Weights of a small GPT-style language model, trained from scratch on English Wikipedia.
Size: 10 layers, width 768, 8 heads of 96, vocabulary 32768, 121M parameters.
Architecture: RMSNorm before each block, rotary positions, no biases in attention or MLP, untied embeddings.
Training: a variant of Adam for these matrices, 1419M tokens, 5414 steps.
MLP neurons of a small language model. Each row is named by its layer, matrix (down: output weights) and neuron, and shows model dimensions 16-111. Each number is 128 + 24 x the weight over its row's rms, rounded and kept within 0 to 255. A neuron's up and down rows have the sign that makes its largest values positive.
A block is one neuron, or neurons of one layer that tend to fire together. Before each block is what it responds to, as a language model described it from the Wikipedia text at the highest values.

Responds to: Tokens in award, honour and heraldry text, like list items of orders, "for his" after a medal, Purple Heart, "on a" chevron.
L6.down571 [142 114 157 157 125 138 152 106 149 142 127 143 117 107 134 123 120 109 144  58 155 104 117 127 122 200 120  97 121  86 116 165 106 135 167 129 147 121 129 156 134 116 137 136 129 182 118 106 110 128 123 113 122 138 114 110 136 122 144 114 104 128 139  97 125 130 170 131 147 147  87 137 146 142 118 131 101 100 124 117 152 121 126 136 144 114 115 117 140 116 101 127 165 143  52 104]
L6.down1276 [ 95 178 140 170 144 133 126 146 154 119 166 119 106 119  93 129 121 149  91 118 169 153 120 148  98 129 107 166 104 142 130 109 124 131  93 134 119 116 102 119 145  57 137  88 129 118 146 131  92  80  91 138 139 165 177 131  90 109 141 175 166  87 117 142 127 140 131 113 124 119 110 143 156 131 123 119  70 146 116 138 126 131 120 147 126 115 108 142 117 118 159 115 134 109 103 119]
L6.down1690 [101 141  87 124 157 109 136 101 145 141 128 166 111 139 120 170 109 157 128 131 100 141 146 163 103  70  61 127 168 129 144 104 104 142 144 165 156 109 135 138 131 128 128 128 129 145 148  98  95  76 117 148 127  91  83 137 113 118 141 150 118 177 136 137 105 118 111 113 181 106 136 118 163 149  93 142 137 108 128 104 111 129 154 110 148 139  75 147  69 108 107 125 128 120 128 111]
L6.down1726 [104 180 116  75 132 129 151 124 148 140 100 144 129 124  85  97 163 146  90 151 138 150 108 121  94 162 121 140 105 149 120 107 160 113  91 144 129  58 149 103 158 100 128 102 164 130 135 155  81  75 105 172 139 133 166 135 118 198 119 147 110 119 121 166 101 130 124 147 126 154 128 125 186 109 150 143  98 116 102 115 151 122 127 134 130 136 178 109 108 146 134 128 119  89 117 147]

Responds to: Final token of a sentence's subject right before its verb, mostly surname pieces in biographies (Pres-ley, Montc-alm, Mitchell), also was, they, committee.
L7.down257 [129 150 137 137 104 105 112 167 133 118  77 106  83 150 130  94 131 130  81 116 173  88 154 152 182 104 113 141 172 117 114 172 120 136 109 105  89 135 150 186 116 130 140 110 123  90 130 116 159  85 128 149 124 163 136 147 115 104  86 107 111 201 139 114 135 123  99 135 125 114 130 100 103 147 151 114 105 126  94 112 110 140 126 163 131 151 117 101 150 128 132 121 102 107 116 142]
L7.down427 [142 115 138 105 158 146 106 146 172 161  99 120 135  95 128 140 146 161 165 142 118  84 144 106 120 158 167 120 114  98 115 105 159 146 105 120  80 131 108 140 130 123 142 142 129 125 121 135 118 137 100 133 119 129 186  80 106 139 126  89 111 142 117 150 111 137  84  85 130 146 148 113 112 118 128 124 129 123 154 155 115 131 125 100 149 153 119  88 127  83 116 159 145 150 137 126]
L7.down880 [146 116 111 113 159 135 151 152 131 104 109 138 123 168 128 127 133 170 109 123 126 140  85  93 122 123 106 117 135 115 175 156 181 148 136 150 111 123 144 120  85 150  92 156 156 127  85 145 124 137 128 175 132 108 114 104 116 131 147 143 111 130  99 143  89 125 120 101 120 128 129 145 134 139 108 155 151 137 116 150 130 138 150 103 120 114 104 129 188  98 146 101 145 152 149 146]
L7.down2014 [151 140  86 124 145 124 100 116 100 144 138 135 119 146 112 121 131 158 123 133 168 122 137 116 141 150 155 146 117 124 146 132 167 126 141 127  86 127  90 133 103 128  92 148 113 168 139 102 141 123 131 154 101 135 126 137 113  80  89 145 125 164 126 157 118 124 111  73 135 159 146 128 143 135 136 118 103 139 141 154 152 142 121 120 100 122 147 133 251 128 105 148  94 126 158 109]

Responds to: Tokens just before or starting a sports club or organization name, such as at, signed for, win over, or a name's first letter in fixture tables.
L5.down1830 [156 137 122 123 112 128 149 117 147 119 163 137 137 134 141 109 136 101 113 110 179 118 154 110 121 141 128 115 107 155 135 161 143  89 143 163 127 115 114  81 178 102 145 160 140 118 101 122 143  85 110 151 144 151 155 180 142 126 154 129 158 108 119  68  95 124 139 159 127  76 146 130 129 165 122 135 123 101 128 140 147  79 141 148 142 150 134 122 107 113 135 111 134  92 171 138]

Responds to: Fires on the first piece of a place or club name, or on the word just before one, as in "in D|ublin", "League Two side | Newport County", ", C|aernarfon Town".
L7.down367 [153 153  95  95 112 132  98 142 114 104 134 135  90 126 147 121 119 137 162  85 162 115  81 121 139 107 146 120 181  87 106 126 124  93 139 160 125 132 105 115 141 142 127 140 100 168  98 106 146 146 161 135 129 107 163 177 113  96 172 134 103 138 140 112  89 132 124 119 138 148  93 120  87 123 124 128 151 150 157 143 121 151 117 133 116 172 152 119 107 124 144 126 160 116 103 153]
L7.down505 [ 97 139 123 159 124 137 116 149 132 140 107  96 122 137 148 132 122 155 134 103 134 131  63 146 107 121  78 124  92  78  98 102  93 115 107 113 125  96 138 138 131 103 127 124 144 130 105 121 130 120 143 118  92 161 132 145 164 169  99 149 111 144 141 153 121 139 161 118 154  87 167 112 144 161  95 142 136 143 122 138 134 108 114 149 132 160 148  95 138 150 155 117 177 108 103 112]
L7.down841 [131 145 118 115 133 139 146 149 120  95 127 167 129 151 105 160 106 133 115 144 137 140 150 164 126 136  58 107 121 131 129  92 135 120  80 125  64 149 135 146 147 155 163  92 117 131 120 151 131 108 130 131 101 143 138 108  98 154 131 104 146 141 164 116 139 164 104 152 146  58 162 123 131 153  79 138 113 130 128 133 144 128 152 113 116 107  94  93 115 154 107 121  96 105 120 125]
L7.down887 [156 125 127 121 105 138 129 119 166  56 102 100 145 131 103 136 125 121 117 173 134  83 133 156 128 115 116  99 133 108 125 136  97 141 130  99  90 116 105 111 109  83 103 130 156 143  86 158 140 154 153  88 167  72 106 116 132 122  69 139 134 115 108 119  90  82 128  92 175  88 152  93 145 116 103  89 155 110 129 147 113 171 132 117 119 152 153 143 137 159 138 114  96 104 145 149]

Responds to: Final word piece or word of a multi-token proper name already mentioned earlier in the text, e.g. Ten-ley, Quenem-o, West View.
L5.down215 [123 184 120 137 140 125 134 113 144 134 120 137 115 131 135 132 132 112 124 134 114 140 155 115 139 119 192 127 133 123 129 147 111 113 177 153 168 108 102 144 149 114 149 120  85 171 148  75 169 149 131 164 117 123 136 136  82 119 121 127 112 156  98 173 126 129 131 116 123  84 163 103 140 143 107 194 117  62 116 119 206 103 135 140 111 132 102 171 127 129 138 113 147 103 112 127]

Responds to: Tokens continuing entries in structured lists and tables, mainly orders, decorations and heraldry, such as Cross of St. Olav, with Collar, Purple Heart, Argent and Gules.
L5.down187 [114 133 184 171 130 114 175 198 170 116 130 118 151 107 126 127 121 129 119 121 127 123 139 145  97 142 119 124 147 153 115 116 105 138  89 128  80 150 121 158 146 110 126 133 148 137 197 170 119 102 137 170 153 113 100 133  97 130  87 100 149 115  66 157 112 138 111 131 111 141 157 153 145 127 108 127 138 141 139 158 123 168 111 141 142  77  91 104  68 169 127 136 182  97 149 144]

Responds to: Adjectives or word-start fragments inside a noun phrase before its head noun, often after "with a", "has a", "of", as in ominous (score), friendly (face), f(ont).
L7.down862 [129 131 137 101 131 131 124 110 153  82 121 111 152  89 109 116 116 158 160 105 137 145 132 156  99 128 122 127 137 136 124 149 143 126 134 137 155 128 130  83 110 113 144 141 188 138 114 133 139 166 160 116 101 118 118 149  98 123 168  83 142 143 169 164 153 112 111 121 125 157 152 141 151 110 148 162 121 111 114 110 118  87 102 141 167 137 112  45 158 102 156 111 139 115 174 134]
L7.down1023 [110 113 134 175 135 129 195 134 121 139 125 124 115 110  99 176  64  87  92 116 132 103 109 119 142 153 123 148 151 118 139 159 102 128  79 154 122 124 118  60 103 146  97 102 112 119 111 117 128 111 140 119 121 124 108  98  99 107 127 172 131 104 114 178 142 145 142 123 129 144 132 156 138 136 125 180 125  76 151 164 116 124 130 114 145 153 112 129  90 119 124  98 140 122  99 113]
L7.down1226 [102  96 132 152 156 150 119 107 136 116  87 151 139 149 118 126 112 113 130 174 134 120 112 117 124 148 188 123 125 154 154 149 132 118 148 145 131 121 109 171 130  95 138 121 142 145 130 113 145 104 126 134 152 151 163 117 135  97  86 122 147 148 147  75 132  92 185 149 114  95 109  92 138 120 150 120 114 158 165 150 170 129 133 125 143 172 119 104 116 104  99 109 123 127 108 107]
L7.down1267 [155 125 163 156 151 131 147 162 121 160 116 145 129 112 134 128 115 158 118 153 132 119 118 136 125 138 127 141  67 104 171 165 172 109 138 147 148 129 121 145 179 167 152 134 146 136 138 140 119 132 108 126 127 142  95  97 109 115 140 144  78 112 118 116 115 128 109 157 153 149 108 157  97 162 139 115 136 166  95 166 148 146 116 137 140 144 136 112 132  92 103 112 126 168 132 134]

Responds to: Separators and first word-pieces of foreign proper names in lists and tables (sports, elections, casts), e.g. Pad|ova, El Salvador, pipes before vote totals.
L7.down182 [138 150 110 196 117  91 113 145 150 110 107 159 125 147 143 163 150 181  85 100  89 128  81 112 134 146 104 154 129 115 163 114 156 113 139 165 150 142 110 141 131 150 148 150  99 169 162 121 115 137 104  96 147  91 143 158 157 109 162 139  90 144 131  67 134 124 100 151 142 152 146 158 170 195 145 116 106 109 139 127 125 151 158 171 112 130  93 133 125 122 141 133 115 132 142 104]
L7.down1202 [129 106 134 161  91 151 112 119  98 120 174 147 112 123 110 102 139 142  91 155 176 145 134  98 109 135 147 130 125 155 170 160 119 126 119 113 143 138 108  69 148 124 175 130 127 136 111 129 142 129 150 143 118 117 125 106 161 105  85 100 147 177 103 138  88 127 140 109  99 139 131 136 105 145  96  86 138 128 137 182 140  93  95 105  90 179  91 134 106 157 181 115 178 129 145 111]
L7.down1704 [ 96 155 137 100 136 108 117 128 155 114 152  97 133 126 115  88  94 181 105 127 142 147 115 138 155 106 113 131  98 147 113 111 139 122 148 119 154 102 151 111 119 116 138 156 108  93 129 122 107 158 113 132 108 111 112 134 142 133 116 141  94 135 157 180 125 183  99 139 113 120 131 126 148 158 112 130 117 114 102 117 114 102 122 112 149 167 134 164 131  97 148 131 135 122 112 111]
L7.down1946 [137 151  98 176 138  89 108 106 140 155 125 143  91 118 143 134 129 162 104 103 129 146 126 140 174 147 155 166 115 103 165 142 146 140 103 110 129 129  83 154 141 129 125 179  96 122  99 138 132 120 136 111 132 104 135 139 153 131  87 102 125 108  71 134 123 141 164 145  69 169 147 119 113 103 107 122 151 139 113 143 100 112 118 121  79 117 158 182 122 131 141 106 114 127 150 147]

Responds to: Final word pieces or whole tokens that complete city, town and other place names, as in Miami, Kochi, Tenleytown, Trompsburg, San Francisco, and occasionally personal surnames.
L6.down319 [113 135  78 126  97 165 140 123  99 145 151 126 132  97 156 125 159 135 128 122  82 135 155 148 151 134 116 130 113 103 130 162 131 146 144 121 132 125 106  88 141 165 110 101 136 156 165  87 143 155 182 134 144 127 134 137 107  98 158 148 128 119  75 163 116 151 111 126 119 159 129  85 134 159 146 133 165 117 108 122 161  93 157 148 124 123 142 117 153 124 159  91 112 121 157 103]
L6.down965 [137 127 128 129 141 102 118 140 138 107  98  95 131 118 113 139 157  87 113 116 107 132 127 163 134 132 146 114 141 177 107 126 131  88 134 136 146 118 124 131 112 121 169 153  78  86 155 152 154 174 190 135 116 166 110  86 113 173 120 143  66 121 144 123 119 166 131 112 132 168 117 138 126 123 132 119 133 172  93 103 125 112 140 148 140 143 136 141 160  97 146  90 122 136 111  97]
L6.down1520 [120 148 151 139  78 138 104  99 127 143 129 137 132 130 137 129 127 117 133 175 142 106 189 130 124 125 163 152 135 126  94 100 116 154 133 108 148 153 159 139 124 143 117 114  93 154 119 110 126 125 142 132 167 137 126 135 163 146 123 121 154 130 127 134 109 181 157 110 152 114 126 129 124 130 127 128 123  99 123 130 111 148 116 102 114 127 120 143 149 115 144 101 118 108 132 133]
L6.down1673 [ 86 172 140 132 133 126 191 139 149 112 135 118 156 144 110 114 151 126 138 143  78 126 125 125 143 115 142 150  91 113 141 135 126 132 101 128 120 122 145 121 163 127  82 117 123 156  78 143 126 146 132 125 118 127 138 112 150 127 112 153 135 157 157 143 100  81 132 164 130  92  83 128 124 189 160 124 176 133 108 105 140 124 107 116  85 133  76 129 168 131 154 148 138 124 117 162]

Responds to: Main verbs right after a subject, usually transitive and awaiting an object, often in battle or plot narration, e.g. captured, crush, escort, produced.
L7.down653 [116 109 187 111 149 120 118 152 149 102 115 139 156 133 140 166  96  99 159 136 139 101  88 165  81 102 113 103 147 100 108 155 182 154 123 148 149 130 122 173 139 165 124 117  76 111 111 146 125 124 101 153  85 144 115 149 126 147 126 162 124 102 138 103 125 100 135  79  97 133 124 148 138 159 129 150 128 157 148  64 117 160 138 164 131 117 158 121 131 118 137 104 124 148 140 118]
L7.down866 [105 165 135  77 136 113  99 138 130 126 157 141  84 123 133 134 104 133 118 152 154 133 101 133 137  95 173 123 124 103 114 108 140 126  86 133 130 146 163 128  94 180 123 127 110 131  85 114 131 102 108 157 139 138 126  89 137 122  68  98 130  95 102 105  80 153 140 130 145 122 118 135 126 149  99 121 115 132 116 125 127 134 138 124 129 117 127  78 121 138 170 145 160 159 120 100]
L7.down919 [ 89 166 113 114 109 127 117 124 212 136 155 132 109 136 135 131 144 114 102 153 144 114 126 160 148 100 144 124 103 141 146 127 149 125 120 100 105 118 129  90 111 147  79 170 117 134 140 157 152 160  89 120  47 163 117 172  51 130 107  88 127 145 140 113 167 124 120 133 114 105 129 127 122  95 121 111 141 158  96  94 145 135 164 105 131 107 104 119 125 109 168 106 137 146  64  95]
L7.down1186 [180 187 141 125 159  71  89 144 125 107 153 129 141 113 133 128 132 159 148 133 154 117 124 157 136 163 114 108 135 120 112 124 121 122 120 148  95 136 110  95 154 130 171 114 136 138 156 128 127 134 165 154 151  90 146 148 104 151 109 126 118 124 120 157  88 110 137 128 127 124 111  91 125 139 154 105 116 149 165 171 147 136 171 144 116 148 122 118 124 108 159 103 140 141 160  72]

Responds to: Final token of a noun phrase or name that begins a sentence as its subject, right before the verb, e.g. "The deal", "This dataset", "Elizabeth Warren".
L5.down877 [110 134 125 132 137  94 117 155 143  85 135 115 154 109 108 155 136 137 151  98 145 168 121  81 132 117 112 131 118 111  78 141 140 112  92 138  99 117 125 133 142 136  55 105 130 124 103 116 125 175  97  96 175 117  99  91  98 146 113 143 117 136 181 101 142 130 101 129 108 146 144 145 160 103 130 162 130 123 137 138 127 158 146 140 171 137 155 131 196 129 151  99 145 128 130 139]

Responds to: First token or syllable of Italian, Romanian or Slavic names, mostly given names, in lists or after commas, dashes and "led by", e.g. N·apoli, S·ergio, C·ristian.
L6.down485 [109 118 138 115 100 139 134 122 118 138 117 145 116 102 108 127 153 134  87 102 111 120 117 107 130 143 121 108 106 145 158 144 113 119 170 142  90 139 171 135 124 106 123 103  96 110 113 122 145 106 137 180 130 132  68 170 156 171  94 115  95 137  94 117 129 103 107 125 124 132 129 128 133 163 125 134 120 142 141 169 136 113 129 133 126 107 150 174  97 153 125 115 126 122 142 103]
L6.down644 [117 160 122 124  99 115 138 123 142 137 109 152 118 131 134 134 118 114 121 105 130 143 154 166 140 104  80  96  91 119  98 141 119 130 128 114 132 151 124 135 138 108 101 105 119 121 135 114 134 171  93 158 137 141 132 117 156 132 108 121  64 126 110 133 142 155 132 150 152 133 124 162 115 181 108 140 117 119 109 100 124 111  99 142 143  81 117 153 110 112 147 133 148 149 123 110]
L6.down704 [171 133 159 104  94 126 112 117 112 114 169 134 112 137  89 129 114 164 149 101 172 109 104 111 139 114  96 157  90 126  94 169 116 124 137 106 132 144 150 122 120  70 108 132 144 214 102 101 153 157  97 152 129 155 107 141 121 143 177 111 149 134 102 120 144 148 125 106 111 164 128 131 129 132 142 112 154 160 112 107 100  79  98 154 137 150 151 172 123 141 108 113 120 125 154 170]
L6.down1278 [113 105 113 166 111  97 162 106  95 157 111 136 107 131 104 132 121 167 146 150 125 140 112 147  95 128 124 106 133 143  98 120 133 112 133 138 129 131 119 175 153 138 140 109 104 107 118 101 167 126 143 124  52 162 102 153 152 103 156 119  85 185 112 131 136 156 155  98  85 115  79 134  96 141  94 122 156 104 125 124 141 121 120 157 156 138 122 128 118 115 119 131 110 133 105 119]

Responds to: Final token of a subject name or noun phrase just before its verb, often reviewers or characters, e.g. IndieWire, Rosie, Crawl.
L6.down494 [127 188 128 139 180 106 143 154 159 124 124 182 104 145 123 117 125 117 145  94 108 125 141 111 126 137 140 135 167 156 136 109 132  40  97 156 122 134 119  94 162 129 107 171 148 145 102 120 142 119 102  88 134 108 131 121 145 117 134 175 138  98 110 110 137 112 134 131 134 150 110  98 177 132 159 105 125 128 112 125 137  99 129 128 169 110 156 111 177 133 103 142 152 152 121 144]
L6.down770 [121 118 108  96 114 134 108 114 106 146 147 144 119 149  88 150 143 100 104  82 124 101 134  83 124 163 168 128 115 109 131 150 145 153 128 133 140  86 139 113 157 132 162 150 123  75 115 138 120 117 146 145 126 151 172 109 139 162 107 104  88 118 129  93  96 158 124  94 112 126  99  84 109 157 122 148 150 108 136 167 127  96 121 156 158 121 116 139 191 123 150 164 109 173 101 135]
L6.down1041 [126 173 104 112 120 123 141 113 120 149 140  93 113  99  90 152 167 131 167 104 135 102 121 111 180 157 105 119  95 144 146 123 201  77 105 125  62 132 114 125 132 130 131 150 150 141 120 139 141 110 144 130 188 106 127 163 170 122 146 175 125 169 115 121  91 138  56 110 126 125 120 133 116 120 131 148 107  83 129 136 154  97 158 107 152  99 152 108 107 203 134 159 177 179 135 123]
L6.down1285 [131 150 119 114 132 111 112  99  94 195 121 110 118 107 131 102 112 117  69  95 140 100 144 129 113 109  92 140 149 119 137 128 156 130 157  77  91 118 127 134 145 125 156 152 150 177 126 128 152 171 149 144 142 152 161 120  99 142 154 104 102 159 127 133  81 136 145  82 151 123 133 136 125 136 137 156 157 156 123 141 114 109 118  85  69 120 139 117 143 134 140 129 163 140  91 134]

Responds to: Sports text tokens right before a club or league name: season cells, score digits, or words like joined, against, in the.
L5.down41 [127  88 131 143 110 127 106 133 144 120 111 159 132 159 141 140  99 127 106 132 151 126 129 147 133 156  96 136 102 140 144 182  96 123 119 120 117 108 126 135 148 149 128 173 142 125 147 123 135 113 187 143 157  84 104 161 126 174 133 136 113 147 111 122  99 117 110 154 111 125 139 144  99 109 145 139  74 106 117  82 169 174 134 136 126 138 120 136 118 135 142 143 133 123 117 135]

Responds to: Adjectives and linking words that begin a physical feature description of an object or building, e.g. greenish, with a new, magnificent, has a.
L6.down129 [131 119 106  99 128 140 139 136 146 121 116 122 127  97 187 146  78 122 131 116 135 123 123 105 168 126 102 120 111 111 139 123 139 132 152 156 117 137 108 134 130 123 105 155  91 107 146 148 133 118 142 153 114 135 173 109  87 115 137 108 125 129 122 152 141 114  95 130  53 139 113 101 152  95 149 118 114 130 106 135 152 130 142 152 125 113 100  99 147 119 175 125 102  94 125 141]
L6.down1675 [118 124 114 130 138 105 121 113 119 131 109 125 134 137  97 118 106  82  94 162 134  90 144 103 134 131 117 118 138 114 155 136 144  87  92 120 114 117  88  97 135 136 121 192 138 151 125 145 128 147 147 126 138  89 100 142  85  94 102 153 118  99 105  87 106 145 138  93 144 150 149 118 109 150 176 134 148 127 137 146 137 114 150 134 152 139 163 124 129 103 173 112 129 158 165 131]
L6.down1778 [122 145 144 144 109 132 156 106 113 143 158 103 140 118 136 139 110  97 143 140  72 139 110 147 141 133 133  95 142 128 118 170 123 145 120 155 124  98 131  97 118 145 160 182 143 130 175 103 124 124 137 165 110 134 111 142 115 137 126 142 118 164 152 162 154 130 113 157  93 124 163 111 125 162 130 128 116 147 182 124 104 130 125 115 186 135 136 116  95 105 135 123 139 130  82 132]
L6.down1986 [146 114 143 128 152 119 149 141 154 103 107 123 120 150 170 113  97 138 110  88 139 118 137 195 129  98 125 136 137 148 140 167  75 132 138 142 138 118  81 167 160 138 123 148 154 125  91 106 176  87 142 125 124 118 144 159 139 123 142  95 142 171  82 171 135 144 109  95 164 116 131 105 132 115 134 153 109 141 138 122 154 118  92 161  84 137 121 168 150  95  81  95 110 154 124 148]

Responds to: Separators (comma, pipe, dash, colon, line break) that often carry a name's first letter, starting a person's name in lists, cast credits, election tables, e.g. ", S|arah", "| S|eth".
L6.down263 [169 134 141 119 199 142 134 107 131 196 133 120  74 118 183 121 110 124  82 142 126 128 109 120 138 145 130 133 141 115 119 122 139 132 126 127 117 116 117 153 127 122 167 147 123 126 113  51 153 155 150 145 111 118 143 125 109 114 120 137  90 168 161 115 114 140 139 158 119 126 147 171 109 138 125 110 106 130 143 126 131 133 178  93 150 161 106 110 112 100 115 145 119 145 128 114]
L6.down336 [114 158 117 157  97 166 144 123 110 163 106 119 160 132 139 126 166 114 125 112 135 125 133 108 145 121 116 101 180 103 147  92 117 135 114 113  94 117 135 128 147 136 137 166 119  99 181 123 153 156 108 107 146 136 110 190 158 139 114 108 118 125 165 138  94 134 160 125 140 130 118 110 164 136 132 122 149 141 155  92 111 106 149 117 155  93 130 111 170 135 147 141 155 100 150 129]
L6.down1474 [101 155 122 120 117 161 145 124 120 126 116 154 123 115 150 119 120 124 130 160 125 141 222 143 133 168 120 154 118 173  81 151 103 119 123 114 116 191 108 150 113  98 111 138 137 133 103 119 119  74 135 211 124 134 126  96 157 117 119 155 129 143 149 154 115 152 143 167 149 126 133 130 128 161 110 123 119 145 144 134 150 136 136 140  94 141 143 117 157 141 127 115 117 129 140  94]
L6.down2001 [169 127 150  93 138 111 116 153 114  99 114 135  67  97 135  91 137 106 117 126 177 166 158 138 132 118 128 117  95 146 112 140 137 135 122 133 111 127 144 194 123 146 117  94 111 135 112 115 122 113 153 167 128 119 141  75 121 164 109 142 121 145 177 108  92 168 142  81 115 104 137 172 179 133 151  95 135 129 152 113 109 143 145 146 164 138 123 131 130  97 108 110 108 125 116 132]

Responds to: Action verbs, often bare infinitives after to, that take a following object (interpret, set, destroy, cross, score); rarely table pipes.
L5.down463 [126 103 141  88  92 149 131  95 100 128 160 192  96 113 157 143 121 104 107 132 154 115 115 153 131  88 139 107 105 155  93 153 117  94 104 115  70 132 127 166  85 127 113 134 137  96 117 162 144 112 114  53 164 105 137 109 131 129 138 121 105 146 120 120 131 156 119 100 126 120 134 112 109 124 111 102 121 165 166 138 123 151 130 131 115 147 159 151 132  98  96 143  62 162  95 100]

Responds to: Early word pieces inside unusual foreign or proper names (Em in Embraer, Im in Imolese, S in Sebastián), plus heraldic/order terms and heading or score marks.
L7.down280 [ 91 133 128 120 128 104 102 125 164 142 129  98 149 119 123 179 133 141 106 106 173 114 147  78 112 130  89 163  94 169 100 115 145 149 123 154  95 107 116 168 101 134 127  90 115 122 143 158 103 106 146  79 124 103 124 117  97 121 109 142 108 146 152 115 111 135 125 140 179 142 164 155 116 154 128  97 141 119 157 170 112 169 129 125 143 107 103  95 131 127 107 115 107 154  97 125]
L7.down796 [129 120 173 141 135 152 157 144  87 117 147 119 125 147 104 167 152 129  91 159 131 130 143 136 134 106 152 141 107 106 130 136 100 107  97 110 137  78 112  83  88 125 103 135  94 136 168 132 129 106 133 155 141 122 122 103  75 145 166 124 140 118 126 132 116 126 112 138  98 155 170 114  74 148 124 140 162 111  77  73 147 141 155 134 130 109  91 125 138 133 168 184 135 106 180  94]
L7.down1415 [137 116 132 131 122 108  73 116 131 110 137 150 133 139 155 150 112 121 142 100 122 138 124 153 139  98 109 102 145  96 109 149 112 145 101 100  90 101  97 104 143 168 115 105 109 137 121 144 136 106 187 111 133 118 131 153  72 128 113 108 111 167 149 190 118 158 144 154 152 133 176 156  73 128 123 143 146 127 139 113  95 147  52 131 168 139 142 127  73 124  96 112 146 154 142 121]
L7.down1602 [ 97 131 147 100 149 127 149 171 119 108 135  74 131 126 128 123 150 131 130  89 140  88 112 139 165 176 112 123 135 131 108 128 109 148  87 120 123  79  99 154 133 121 105 122 114 134 112 127 129 123 132 132  85 153 119 130 133 140 115 124 113 145 182  72  72 117 159 103 117 160  85 156  80 147 133 109 105 114 159 135  93 134 101 109 139 134  73 139 138 100 151 137 127 124 112 148]

Responds to: Determiners and adjectives opening the noun phrase that states a property, usually after has a, with a or possessive its/their, e.g. with a different, has a draft, its focus.
L5.down483 [125 123 134 122 138 127 107 167 148 116 162 128 121 127  90 120  95 117 124  99 155  92 159  80 166 144 171 125 142 118 134  88 137 106 121 108 117 119 120 119 136 158 185 137 124 134 129 102 114 123 143 123 127 108 138 149 115 160 138 109 101 120 153 153 122 139  81 123 165 132  94 128  76 116 121 163 119 121 150 124 124 165 145 143 167 148 108  75 103  97 137  81 132  87 175 126]